MLP neurons of a small language model. Each row is named by its layer, matrix (gate and up: input weights) and neuron, and shows model dimensions 0-191. Each number is 128 + 32 x the weight over its row's rms, rounded and kept within 0 to 255. Numbers have three digits each. A neuron's up and down rows have the sign that makes its largest values positive.
After each neuron's rows, "fires on" lists the tokens most often at its 100 highest values on Wikipedia text that the model never trained on.

L2.gate14:111105083115098154116109121180114111197078175207113123147048057095133160124130150167146144153135146076170108094148192119135122114122155077097138162164148144169066128129134127126108130049104116140150134092133089118184159169126121106183156160210106134147144088150185169170123113156142129169142150188107168145117102146145094124118125069208109048092128135116161138187103129143097100050124133134120109081100123157085130121162145121148109077156105123136110111113120148172118159059110149151122124160139151127189158142077173173131090163172145143147110137153104127126179123136094170123
L2.up14:122143093171146124124153111161128080134166144156102171164048145108116159150137092120169140127139061121135122098149127149192101106039130075167124130146156114118087119140106175163132118099126132162174125069123113121111147165075135091134100097192129117064087160154164111157105084123153126128144121123116185141114119180148104072124148148197105142116153176150144122104157107103088102152131147095121114100124133166104159117119177120164080191154084117123063129152165124201181149093151142154174094130123177131167183071115167187173069138120133190184104136139151090110151132183115078079
fires on: "in", "me", "de", "ve", "ge"

L2.gate26:077123121137131157070160173169146144108173156141118081174059134111146161202118142119149155017085148149111105093135125142123094086112078050122100192184105121066103131142124159146065130140132133172189100136129098083120141152088119157074105218144150122154093100090119093114100071133127124174129205092121109122088092202181170138119116160099100145117133098121112099148153075133155138105165157158097071109106102083118125108135129110113129113164108105121113119119067099113133168096086147126133111170155102150122124109097184121159146152157125088160108104143103194152123149121161113109
L2.up26:074144081188132142118120136146160099144162129136116112157143117109181146091160169096150129129128117152182125109163077137111133139079162172165183106098098062091097130177165151070111112117155204165124175146088146156179129137121148127132135210130159097116103094092142072156144101169118131184139133145113140168136137145159203152119146081110138145165171112098094145125154119153125141084201089152147070120093143137183129147118114134079106139184126102172111079146159085145146098103149139126126183129159172064158159089061119137075138130133116147102129104134080176195161181108125167058
fires on: "in", "on", "ut", "age", "ign"

L2.gate135:071068155143167167121144092151125116156134124141112198117109071102188112120144194140115140064094141155214142098149155121114109118124115171094138110124103104162111090184078116130153127111160110112169142091166187178133096142115136144118131189107103120188129116112129112090204180204157130132176112112094143119203101087132114109090115143142093114162151128145098138181106134120131107117136168175159171089109098137118083123125175165118142134170123080074157144171113129131092102116102128186170150097120182147168148118155046132126121115191096091122175106147071083167171164136108086140
L2.up135:121121174157119156066121156125136127098119168196177113165141116137126100096159112051177128112130083140115166154101133131119087116166097123082092080119133124136097138086127117168127131128131116168064132144115103158097115160163110106066154110172128145117109119127196107111123138055101111151124137189105120121211115183151152121121092124175181140075134097152157159149104112119105117120138129158098069137141172163120062082090185162096198162062184127185171127133073131160112143155066149157166126123070172086116131116125157137147104115150123143165170084114086124114204153067090108120
fires on: "in", "ru", "en", "un", "o"

L6.gate9:048153104111158126174148092167123157204098089124114158086128129130130124133115089168171176130150133191093113081133125128159125165116145099140185129171174109075125129133186134074111098137122130126133166137144072120163127120114157140161155142161160090156158107101060144136104150079123080093129158119148194137172157085144161146155068110148159138163121082148131086131147079125133062051127118144098138201139192143207118115135103131183100148125143079222128146107172125134095118165123117126107104158136129126177110148123196163084113118063108137139072088122129106126092148152115098088
L6.up9:092121059173115151083127115117047125197150139139147118045155135149157124122098173117153168133145148150115173072124139145093113142111118123119132168159165130107151094164114144144099109084097133113102147088095106140093015132126202150191201129140137132201158138136110116136077123115129091091116080137108137088146120122164164132118084134089136117096120149107073108126197132116116123123127100178186091121116125148202122126122109147163133083118099143214135155113149123113123186147149124146096033145145108131151161167102105133163124160144178127122070166118108102158120099187126103071
fires on: " a", "a", "y", "un", "u", "n"

L2.gate27:084084103139089102158139147156133129114167150135125140130136127130060102115160144121143125173075051193124153081133113119107107152148140092133106125155103158110106125118110116114149125150061097099169133108101104124139154144126123150143102106077135157156192145087159117168120183067172137181156104057154082142123151167102113076168122171212127097162098119132142076158109167144111071173130180117143108130093057151153167181157119114106113098153117092131072160110135115086137107154100162100120111186059117088135104130144155155124128158074163174086074100205108147063101188137152080134
L2.up27:117177097192090147123119063215141145108124143095107145069115076151151102102123137116127113180109095142076174082133119178108130126095126098150146121144119100179110130126151111120087109138145151146163121132122107170160177100163133106170141083134123234129125125137203153088079142055166144150166158068154138125144163118129113123148142161149153072143091170122184069149147094128120093166133129152082125137148087127178158151201129078142089094082095125139043180153175100079120119132151147089145133122099117135116117103103133159148101135084174139118122093140127124106174180149209097111
fires on: "bo", "gre", " Bo", "li", "br", "ze"

L6.gate8:099138123099226120128112114119081099103058159112141140110109183140166106106056210137159127112075184134166141165125111154166136138118124126148153109140180087106206117115173112153143118155141067142150128151127087130161100153153077088162098116129097129150090122121159156142109127119091069125109104138114153064130147075146106092148119120070117109125078117157082151168143145143173163156124180112103090169131153071116096109148116088136131145183109118087158068140139142186083108131145165127148123103109130210120053189109174196132155148116104124065123136139070169146110161148158131164
L6.up8:157103126057206146155142117075125107190137129092121074146083122113190131151113190125147062137118134107158140156124107116113111099102103115108115108101163124119115168136174133107087136109088107108130128114186063104120116204175110110178116168090115172106157124123141122153125168103062092150112131125135090053132139094104140083123153159126167111155143143123116114131150173109144133172177248101104083162130175137141071159171168122167086079125112133138158091081145147121139108115110102131189149121122160138102098143164145164122093195126105155073158136138144149135025142124166085147
fires on: "or", "ran", "un", "e", ":", " located"

L6.gate136:143091074096107117146124150128142169098121136090115138128109133160137172127127122142130111126172071156076149129102165088151139101092155150115127115106101093104169115121096162113110065167145148145107149107122194077080132105181111119173153059085096125135099156116114132110117181125135121119180129223071136110106093156056135141136151131152163166094094106123111170077124115079100210062096156094152117167098104123099086129147147187185126150043167126118092139085135072166142140122092097171167085196167135111132098077119085098124111128074138109165121132100180097164153165154115174128
L6.up136:092126145073153178172131144134119111140147131087182098119153122122147143065102185136179131152202192101176155085134112170165125087124076128121078105146164117059116081119126129202097140112159064084093135085142140091180119117153097150126160132150164138124104129091170152135125086110107078127191121066145087113123128145108133157128099107112083161091144130112173145088117151146081080086115054178116117127122086098131075149170133150097103100113223179121121174152070208140139180124093093140204153124096134114130124138146111157115134143128134120113147113168142114118131146155069130162
fires on: "th", "ig", "mb", "un", "ra", "um"

L7.gate113:062097137090067127111128134119118126187152177144134150111141110092138048100075143095107127133180120155161167085112104084100155192148155125048084126137157216119180073111092082172101102075116108143135157133140090109149085154149081140089123138145106078137140114117126128156152131140165163131165130127090091149134109168181093157157111174132152101134108153156136135141170160066152062093158145112155113124094094122185146143131120104151128150102138094135138180168105078152110171081116094164129130180191110081148122112123130137163151085189161153132113107144126127101203095183175116062
L7.up113:108136131155169156091122176076100097133130134168143187160123160112111125144084111098157068095197160126068136116140151134139114183073096073114154194132091144087126144103116159165117106131159150112122060118119096051128079164125124102101098107092138108151127141103091129199101130166088113139126123126130131076114126125111163131098139102088132105091076052155095147099167077162117126143143104166156138119142098116108129155211159081104255147179097110157118114152109115112085149121157086112165099106116153123116109133155098104125117099096240146181158151130152121118128131120155160091
fires on: " ", " in"

L2.gate172:065139112152100200186090117139078131126076136145150115102087097122113158152134141135089103130157096099103088130165175162165098106134097131063166125131115101142170167163070152132111139152133120129149163071140122148113149095212150107120163073146087173159138150058132145196079088109137182137143126162109145129134202109142141131108102076098129131152126107119149087153169169135084178161114099161151045104168080116092140143113145110111094170154137159181134124102215154149131075132189083105086139162090126162116119103164157115161111132083118172153187098063124100112128169107120126132
L2.up172:052094136167116168113126144135122130101104162113126126034138125084142152136127105114125144146130129073141096157153166102119089116165089175123151048101103067144120203090119138108131095102053101152119137136163030128054090081141148154179152111143107142098105166068169098185090127119116181178147133101097128116162103081079172139150103109119131139063095104149160109148207166102121160143130139151120095142123059099133139156139106148134057134106146169174157142127147114140075097149144124107133152157161120115151156082127162139128187181115149112114157119089151062113089160141137118143
fires on: "w", "n", "-", "h", "t", "d"

L2.gate232:080105127141140146108136185152084079081164108088129091082159171133148148118122138167153122120051104180083139108125101064194117108131115139137136144060071101074142122136144059123098105152145133106175144119145165116176207045128069165117154128082112173121113117137121102177169112189155107138153124179120119141118154130125110125140131105099102077096153171145121145145088103160054126136142086112113119106153146067137157099129096074199127146136125131178059146077093142105106062155092114170116103164136111096133137140164098101148207108151152167082143113117126140147124111165116098079
L2.up232:150115118166180133185173112138153059102082150095100141144142115161108144142116106129158173107155127141144125087120120182105131083100178122082085142157096126148104112106173137149190059106161099139189134084118100102100109135134102157144143131080180110147172088209072142170124124188103083145114127138157114176127169125154174130090169113179091110143177108125129145147136071095156065105079156103098096156099114080167133145100136084161115180162072097103099124038139153116108111110137128143169165152137129168154142160152193132150147156123142127133139078153075153095176131066167069113
fires on: " Gra", "gra", "ro", "la", "t"

L6.gate135:122116125105107189179102165135073151147139094150129117126157091112123124095173158113135090099151116157128076164140121112066149146119150127158153119127075146091198127135172134100086123124113083088120085157152121103090072110103096096198084163090124169141118139117114073184194193139148173160142108140120137104126102157136175135123118159127077127191156158180126122122143104096111127055183135149114143103173100097199117124119113128171069130123102169102127184107114084103174095161117073099118130108204140150146169080093132111132109085089139053072080126132090162150105138128103192177
L6.up135:144118113116083123134179144193096157108066075141074115108179103113156094154104162106066109093127086154095127126137143097132145175079127161147090062160095107160124050095120125072112132122145115121118140096104148180089070136088198075120109140120144109061096117120189104187102104132119123158122112090115128109097100149092118151100077143100158090139127137155160090118111134091065128118099114121110133186152156134163174093183132113194019148213130084133089145124135083119155144123101118165155135102112101115109120116149143156123177143089112094076121145083143090125138119158086104075
fires on: "l", " New", " |"

L6.gate67:133122130118103110131173104153132160099100095197091137131152121089156126140107129154109117106092123096126126126083140191134081134137138089157108135163132154092180138165123123109219056078173182182116107118129065091150079166117105083089151122098109062104124140079170105155097064152134131116124141124135135153105123105157097123084104127123143133089083163144130144099057173097152160143103118217111113123121129171085182106126135113152083132172126097165095135093087039141144082059114162128106161169146093089100160178111171103174137111165120073161139154121137066110181097163102122142
L6.up67:150055100162159112091186098203134126082107106097083149099154212130133135110108112121090126148146115113155131103076154144186110208150208118132109108115080111087114144174162126127128132132168136137120063104174101072159111141109116090120129133061155133110114129105104069138149090110167110154109193095168142172111096107111139120134047109126135114144115126096175114191088096112070154139109108136164139077054167161130188137107082161074097108152150098082123128179082146144117088127094103095153122160128187120144167131134166140141151154156106126098143057123142112164102168099119160128
fires on: "in", "est", " represent", "ed", " found", "n"

L7.gate218:092089102129064185204104142089100132146120122164163136089115140093094159130101150064039134167102133141134106082152094139149123099108096162086124158182134061129116130113097103115134082066081096163165117096088125153123087105175163147125135138095081103168143161162111172165083145131139136098072198128110137137191119114131121123185115099156110115173121132119130130152163202099130104042177146139145090094108182155093106074137088151134101093166097183170106127125153124116134130120134183122110135143136140104157157150114131096199133184185110133063142140130112096140161177125126179140
L7.up218:154109101117134188144147095129108098157154131196162126095169110093100134120126139115124143151114165127155132091133099080180144133063124133148128089112157082127176093122114111184111162084054101143127150112122179138089156146149135136147132054112180127169114185180112180140066168186153193153117137139130078107156134074156122106244136176155133090182144099195147042124097139137132144063157122125145085146126100146073120128083121088104109128181144096138089130157150105080149145154149140157122097107115059118173147093168134132132140146157105114154130162114137156114108125097154072079
fires on: "ly", " more", "li", "s", " very", "on"

L2.gate142:111103136154089106090161135127150160194111123117157195102131133169123109113132122114156142134161182109182080057123108135099094126129112167052176124132100119142097067112140136149121109104134095141154102087179160137117127127102116149135164155135104175155153162114175105146108165126136148108095115114081131119133133079146080113170082109166126101148111180114145071151117071190094174146120164103138067102086087135136116160151147104167120047033098152104078096137106136123087132071124102084147141094115172155139075146121109101116143153220119127142153130176152092132148054123110175219
L2.up142:124212106099123176085125131089112135167112118132139168115116185111070169145145108172161066157172104094147158139161106076102154086138142139198095111174125148149088092098199141085135127093094155119200117057165129101145151104122105112110111117131135206169148164166137133155092068131163190155146117180129123152045090119139150119096156128081178130148174092143136161087156155168112155119215116141114136124123140107076131155143164119158173110188120081133097135113180108128108122138118171142066100168105145066125126104123147138143154173077157141148100153157150120141121093080119123164
fires on: "s", "ment", "av", "on"

L6.gate7:083167103182175123171152108114076081123156098175119110073171112134110127153115095131144111126100129106183103159097089166133128107148112148127130167136120107094104114119117101059167100134170155102099112164109105097071067150097116113138133082242089111129169151149076126128124154046161170106093213169116129130136137111134165120094080132156088109132089169138051108130077146103110143105170131138129143096078113092137145133137114081160085150153163212091121163150119139206123103175112123081117118136122136082127167130125158102100124102158155090125157181149114155158163120174101116063
L6.up7:152103141081116126079203132106162168138104099136106089156132112151113157138131100175097095131125085120128062161109097154157110096135215128123110094084064124124109170165089151106153175076069119165121090091142085103149103109091091162167111116140113176142129120114127147135172115122140157111127049069111142163181156138142102120148184083133127100105156170072128148172108139135134144068076157099190097097099104150189162080158117148148085147165144148110117178173092152140130182092045162109077138104111084133167155128141096082167111197141147092102152146143148119129159138163141134076
fires on: " and", ",", "ed", "d", "f", "in"

L7.gate78:110151099117149069110125125095120123111064172156178130107083129062111137113164129078118139179151117147117085108113110181177088140171122115097166105133107143075144129137172085126136129117154134152137147131145130168107169132084187147165103121138152131144103119115144087126081145137172186085111168185062127094133086110162111132175044133117111106111094164082104131138168176217074112141123091129157081178112114097103066093064145053115152169124133122218107177169134118139146105172163100104145082132173127126092118138113156106094176178108131129108104124151066109150137153076144110163
L7.up78:098144129134147150147136112118069195130113148103168121169135154151160120167075161161168094087181151184141117116218124130117122177126112181172124075083146157116177089186166115128172109122137104146170096120091151091091117077129181124128148093165084150153174108106091161186088096064147059132145161144111156114177134130141156097098146140118104084125147140153149079124166095077146131168141091174159107158174173126085118115068111100098103098145125140159201134142122134106121061123143141108101161164116077140170205127150120113103137175085137116124131084089071142133071139101156166104
fires on: " a", "ly", "n"

L2.gate109:126148075183128082080132131122157134125098155127157096076069097121172152154113177119163195166107131125092080116194193110113100100110172095152134111088121086126140174157154130115124128143156106132153150089118140103162164120118123095117122097111163158099159124091132094146114215135148133111136143099183147114139073160111129071159076121128131164154155151167084074131134105137074075172190193122094185204112193101155091091107110150143182155110089140155087134134122165126069162099068141099085107112123133088118125123094082110127101151093132097176086157138177070119152083121093157145
L2.up109:117110112156079115079178084100094137153142089149109091064094130162162118119134133147144161120090174185096165165154146078078172128121130167125063139159074124134131156146171147116083147098186095129144093151137154124112124107072124128141088110146137156093148116094114094076152178109147184097136089085132103070123074110137173072090119120130116184136167113178086124056169173164123096119146186157118162197106151081054115115098100131186147098141122138129101089113090140113134103112120143089077076074127127095158118103129179135126132165056074104162140143117170104105150095156170144170
fires on: "l", "or", "s", "v", "===", "ta"

L2.gate138:080149179080190168109188117119142112132121105104223122093193133144106141109172170175115080128148140142132139144090116147122095088134040135176123086108109140081182127105092156164159163127124133138045155184099109176147145100190125125082097096062117119146203120129192139124133113167117171139089171127112107146162124175103159148096083119117057109119135153159110160144142117058131175143149102141120139179112146114164087104154167182139157122152170082134111148141094112146127104143109078101127143091077152148130144136100145112135131123178086130107164127164085156187083150097091123103
L2.up138:150155118123094122097176146092195165119105152142185130127168174111057141109156182158074119131139125086157177152131094082157045118126089140125122137110109158161142070142106195128174131140149152155113089151174158122172154148154047140105117126127074150189153126115176147180160097142154095047129093132198109120161089181157181118072114113111118113119129123095108169136098116118092154105171150179078122131088120132084155157079178098141147101150091181136151131157090141182101110127091106024133171103094131124126133122122152120153121113107098143124168129084133126178119133082114118099
fires on: "m", "in", "p", " Order", "ti", "o"

L2.gate114:125172163122115117128135162140157188166100133094112132093134168147094122102102213156091106066119150084086100168151149078085171089095111091111163042151076128143195103106151114103136137122150147084116138105125106096128095093120162166069105144091161120161126127145102114127129114153140104190094145126103065116091142111162148167110116184064033104121144114172104149159100125071136155108088171082133120177110149145223139081073137129095150137136142103136169132135074171153133116143112121160119184136173096159149164140139036130153139089117135156136091156107090126145094133124149141086
L2.up114:105108133132188132144104120158117123190101151178121156145156117161049099128102152167165101106081106090058064158088083154102135153123141122102150144106110073149102128124132111140068184126130141108081130089090089070153074137152158142078138140129097156143167118136132113127121087110125052188145182136107111154110098163093096116110135127136079154118066164152148097112114140120161145142115183117130116071130108187139244158142098121116099129171123119153115133111143158127166157138152076136124149149080102151149127188170090083185078150167141157131110108097091113056144159133138080054
fires on: "t", "oc", "1", "th", "at", "x"

L7.gate63:095165070117112170184132087124076104126175147116110144052103092070170116120116173176092116147147085115123113136066113123051113153146130134085118110096093092116127178108175116156134183165161186121163057121160157104124119112109096113147082081124074066130122147156123135053158125117140111149154100137109083164118105135134121158103130113123146110153124127159117100140128116147082064079104174137084119096152124086139106035127187078133113120095146137125135136099141131094150117178166035129124225129077119138136077140128153124140170114135159152108139126165153100130137162161108112205
L7.up63:077094091120135100116095161163107160165145101152123096182081115161048113160152172103092149108149120104115134200081172107131134091096102038085153152085123115102142169083140151118091155095138043083102161105099136119131107145169145168099111118091153145122155143089088154181141112145118110132121202108104159099107136096136145088200136135133102134147107107167129094079132145142179136178090136155108177128132057163122090177118194148116180161128115143124091053116145187136131088116124086155165139197118125125123170145078156119133127085059153200120115127156155135128152118144145154144
fires on: "s", " ", "b", "re", " st", " as"

L2.gate194:128159112149115143163130146101116126152110121158113124095120125085133055180096127127157155101131123116192114148134115127122109136066185097178077147172145142111158121119148176087174081130116194082124125132177072136172181125113083135133115122162209142094157126112100191122107103128098112130140083122149094174144039145095107139214132126121140161147132166124129114158115106104175085105165148123068146176162139090123113112119142175145144111039060131143139080164137094138128162103134097149068145216156078080119110127133095139144125130121093126130201066102133102091170088103106109159
L2.up194:171092111108093123147126170134187131186174060129171075109139170138113101126095091124200133129141111139128140161052090104141143102097185109170099130105100102075176103172228105097176177133144095122153103136141143140104148119140117129157089041125184153113191146155094155130164106095091147141102094116123160136145091162072125142141057128066150144171140129080160110192110135156090143128101138140105094089088120144103142150164097139172119175149092114167120109102150107138092119130157157106113128154186129081108069152137138089129148092100170138077126089152094190157122139137180094144
fires on: "op", "a", "en", "ver", "est", "la"

L2.gate238:113131136117156159090121083098101144098117128099158122116147127130151141098121092114143144114240128112109178157116106091143135178128109134144141147160150156083130095140171121152141138101180100136151134144077114143142178112107129096112197124165138111082145177132131132132139148060128106140127168132109122121045111143155173147100072127125094101113169110150106121093122088143172169146078170142181133106127177185149103109176128163118098116075116115071159060102066086091145124037112087148132148123140098171104091140056058110075163119148083129154119117155128137085107151175127210049
L2.up238:169122132141161110108125089091111125124082101109148106140156105123157144142125115090154096092130162087096090136134100108102132075163148147097127165124116144100147100126152115082122126117086145128109136124111126135121127116150150102077102134124113121094140185102088166120038159090154067158119165078092138091088112132151128141161133082125086171135108111236132150073200124075186173106128173126058149141086155128169129034082131166126121122061144166109097083145127138082129160119173144119149151144134087115148094162094113070117149110140080137120103097143213107034166091193133155146
fires on: "th", "ur", "on"

L6.gate3:097138115152099056129100138139132138086144174082172170176120087137112113079115140131094185129127176176146137121072090188124060161120087164143078088132145113147169152155098094122118086085151125098219149118066112119123143078142140054166100121093138094100095121137167141163157093115096128122139087174127176081136097154118186094126132154122126063143077154155156071139139166130101137074180133169164057148113099186112135117150078083132145116130142078114078070137178156103092166105153177107140125090100160121136144134083108119080105113144172143089150123147162115135095104153142100156
L6.up3:121133119133126104202144141077101109120112157105193114140148179165122170109122203122113149140062157133143133150097169139172105178093084126104151084151126074077157154190110121113109120092136113125108128111189141129137140108080120110121182123099152122074189119139142182191149131091078139150131034090151134092130124130163162112081163159096150184217043113098139089145130084136113130122189164112138134157156182118115148119143129185103129091110118112124141141072198094129183137080159121127142221134107140065132124108126107136099150149118115136103076117161127139155148123116105157101
fires on: " not", "t", "ar", "amp"

L2.gate79:146128175142097180164053076142093141121147123112145159148201099096121131146105162089163123158069070107157087121104116167134125125103130134145117102095146136162139119125134144148073143124172132093137088174121000079085117108134129090144079126129128129160183098146120088054142142124150128109133132169120133145165138168098124058096084106134111109122126137076137088136080121122108145120052146127116115126115155126107155117147121152135125105120101155120167128096131164135125167179128152152087167128046213161144158121181103115037142164128100091115122092061124097118159179177169086146
L2.up79:145174146139114142152147106156169106137153125152105072217146150165139158150148115139137133150099101120175080145127169156119157052117158139158076120119094122164111150102162147138100092136094079113100158126146110164108126140103140091152149081149195144158199131083134169149105087105121177106175102090050054179168096098124153123150143132157101126108125159106151148118086142182175116095109128140170152092134071150099107152175163072141126107115145140157094110173054094140150185116161093132092125097145169100119127166177141078110168091112120114043058095097143113065099118131104119173
fires on: "t", "er", "on", "ra"

L2.gate223:121105159132073162094068185098176095164076128135139128156129099078121087155111147138145114142148137124041147129136121145152156140137101145065085085086118124093072121097145135134134171107125058154178149131134113158127146119118189148151090159169150129091122100093163070142131108157123125106137131167129114123122184124152105210082135105087083124111122080044158099096096085136176136132134165127098126125130116080107117112144124150159137104133104122111121116162154098135087147099162150122184143125167101206120034116073172120183168131132116110144180074109017137140154128174086133117
L2.up223:123055137122149138113058100121128084191080084122119179071096063137176108107143093120127130095139156079137180100190133108086153164131097182078111147145107119115114083110072126159139134083164147112176120073088143164138160141116126157111116103143132148121134133118162112158182156125116157183182086200154148105076158143150136149071153144114117149109138066202124129114104094148076086046154102140120104133086146107146089107105154170139152104178103090112129069067158093146126141145146137121222129079147169155147110130103141143138134127151077093124129105151153178144105114180149151159
fires on: " of", "un", "ir", "at", "or", "tern"

L2.gate4:174106115158086120170097062125072119179127147119127159137158154133150125078131125091135083134180121103124114124183106160090167092102105168129091187109183121122112096128110106147128156161115104166142126161112121126142081143074106156106156109138150091162117126117164151165171129126152128076128121147111137074202149116140107108059136150183162204168165092184124167155152157118111207075136069172180141125192111099126139153129092161176104120142099168146124177137119098111110179167127141084222097091115153078126122135078119122149045181121118147171148106174105116168151134162099138125
L2.up4:145115158150066128108066143124157133126121146116107118128153138148126166183078157160155075147133088122129113113182115136124127113111138173129144152134104119152102080140135129158148096039076100166112142095148095135096147157102141132080134108146176089163113102088182122112036144117100100157099154120074123122171095152114053128116119157157161079083072122094125119108082101156159130120141099147123161050168147130142144101108117171180123151083099147106134088185202125136074192159137094102148083148091143132169136203158072107100149165217163139118099160129096162122092060131129140109
fires on: "ne", "dy", "ub", "at", "ol", "on"

L6.gate91:123156066097158162116090102146097141117139148168109069124128065140105132123167165072121139076041132162118139145143107070108155143104140077138197123126089171135128174117146087143100047106104085078133143123054099129099100128058101097126115087186114135119117122112148052152143142134119061094119156121113101083137082143091083115142150154139132145099135161124175108187101120122115128118134215099151143147148088132154129162157131112111101130071091098191114136090089098068059098152134144143182132108146199109110118120126084129167178109072145164121118140111170124103087090143165130114
L6.up91:100123164101145171111178123102144109124146137186140063147135082132115096120161121132074106120119154133100104160144118116107112183098146117092154110158142164158162163085080129125075119107079125110113145143157112091129108118085119116150147132112143115090160172176150155103174211156105132150163078176096151171143076162160177136110141130149130132080114068148180085105163139089094104122153081179068167103199156185119101131061143112076158135134111086115151131103109109147118193141121099214183145039124098144103083129135082126119170161129134151129130079126080160154063065152136123103
fires on: " |", "lo"

L2.gate210:133160137125128135090096087102151157106136173160136164099076069139147043151137125119152177139141127125144112100181111109164144179068135173150120135168166114194156148110121134101154197122099125125130147070090145115144183132105173140143093148192153144099155129164121137132097128078119090166119153120179137087165065142114104134115137073140120062163168118046134108137149093124139104167113135082141116155189098112079060150113132122157102119169047167168120126190185129150145102120150109082150079166089160117155166109108149158171121162067133123160134138182120137122210139148138081117
L2.up210:100153188130141155092093083056133100159119107126122101096153103178116067128141115194149125126107139170127144134092173088184149139141114155114162098153131201150121108150144137121153129121092147094164162137133116131109127136077068137187116142161129098114185094147053129093112126170109104147181098130147103106150079048113086165153154104157074100178061122153100101133165189188181079157137134095125137073142104131198103122154098091115165108137078155119175158184177150117137126061162087136134093124126135100130100160171134104132141097206092163129124141121118185099094108150104137155
fires on: "op", "un", "we", "o", "ri", "en"

L7.gate164:203103139171093160119092153144127121124107175165144157123084100119118131146068149063150169153124181122106144160117130077107134135150188110127061112106139147168113104121138119123109141116086122124111099104186056119082163127135127099130097095092131098128120157133086194111150076114068094110131143119122124111134100105061091157164143143078115188150065120139110185112126118091111090177110112131137109080188083119145122129145072110103115143094139103064058135152099144172157129116084139145144124140141099101053098118100089139113129054146176188126120199158144097122137055193160090092
L7.up164:108161131170094111142174159082147084125088176073124195080184110156142097173123131134152163123055104074151090121122084128138165140122135111098142141134152166156149152131137109108143118115133103172148151125135092084107168099191153153136176123096169106130126131116108153146148175180149151160126061093100179153148114137196181170105106164107135120120073116132107182103212102113149106066145117179116111111161143104129159118131137088234094152141070143159127138094153172093174099164150087070129133090073174138130101150096154151160076081142131176119143096132143117163153172111135092085
fires on: " ", " P", " p"

L7.gate139:127096128129143117104168188080196153151120117140159126104106108173163087120097119170155078157171108091145068123105174144127104111101143079146154109193156126120146090146167134156210132127099174158098115076065115111085104096131108103119103111100163123103123156131106139061069072169056151146155126084103117157145131145092128130176114078071152085128103111059089133101116177134104101091126086134071156145123097148131096109155142148167138121111090187207137115140098154136180138107108055156126098156123131167091119103080077156088189156110128110127064121142131099136143111194136145109
L7.up139:149126130188156131147090164124115162194132153091169081143211116144159168132145139120093157133161063102130146179113169114181108170145151130102158147146156149097139083139125139083101124103078146143102167139084121121103169132096067162072158151121082117125099107148113162124145069175101080085116172126142150126125120205164055124149142149104160091141140096121070116112154133165178099143171069160146152134119130108132115130090063104128115106111069136140130142095172144064084132169135176129115155098181099153086172137149127118138192116126118097172150124129026129183163184111110092134
fires on: " is", " which", "s", " also", " He"

L6.gate165:127103089173097117094128138079093128132096089137092098091070131152184069092152129127109139170176129135109117123121140143055110113112118157113089110118102185060082099105129068164174107092126134065148061151100098115116132107085121131096192108103091112098170111080111155131120116140108170103130174116117115068092139120150091114143093138171109184147130133162096095109074071123078101164110150097138115097138135147113107082175063153125066145142107111151118125136148073209112113091117117165130110142138137086155155095120116083153144149113017116149155105162158082126034108122142114109
L6.up165:135082157137052200162130202169141127088099124151107182169081098101064086162173105111124104119150114143146123121188143146136099070090155113152158169139070071180100096123100120128176132149123106167057126170132131155105105145170132086144123113124148112139145170099124162057152102166120092134122106076139119098157158133093092093129125131131131122105057087117129160097132144133130131156122139138130218147061162153194097096085113158090102114150150075106111137123107136083123049113099195128146100146106150136122082194160122153205128108159113102130127100109087160099146129133170148143
fires on: "r", "er", "is", "or", "ur"

L6.gate23:147095142122152171160080119131166132114190126106136163074118094140136064125126100155101184074167159115175151118107158096157094048148182134121176078092127105136143103138142108138099165122225091109219095194154153119122182130088146130110117087211179072143109114137127116108101125116143111116162090079135120097130122141137144121156152130113098143075073158131109052142168139135179159108106169122140099093135048164126087135109128123063084156113138150101121195178119136109192152127144135120103131118148127108161100145152140131135160105161150165072148155187163149148143168119111119095
L6.up23:082117156098148078195165143110140076110118104125115130107156149078146122138152085092146126102120139096137119141187151146159158100107116156102144081077166151143111102122120204152076100115182089168113116065157151095148120091117151160096112083104171111114108165184097091125164143167110184144158132057103144128178117153140126185112144160109142158174163160121069200067128175156161108125132149150131129179113044113150135181079101145148135137136126095184066158117173130220127131097185104180125117186162137125139129093095131090192102134121137151111134138139124113130093156184149107145
fires on: "it", "c", "di", "und", "ide"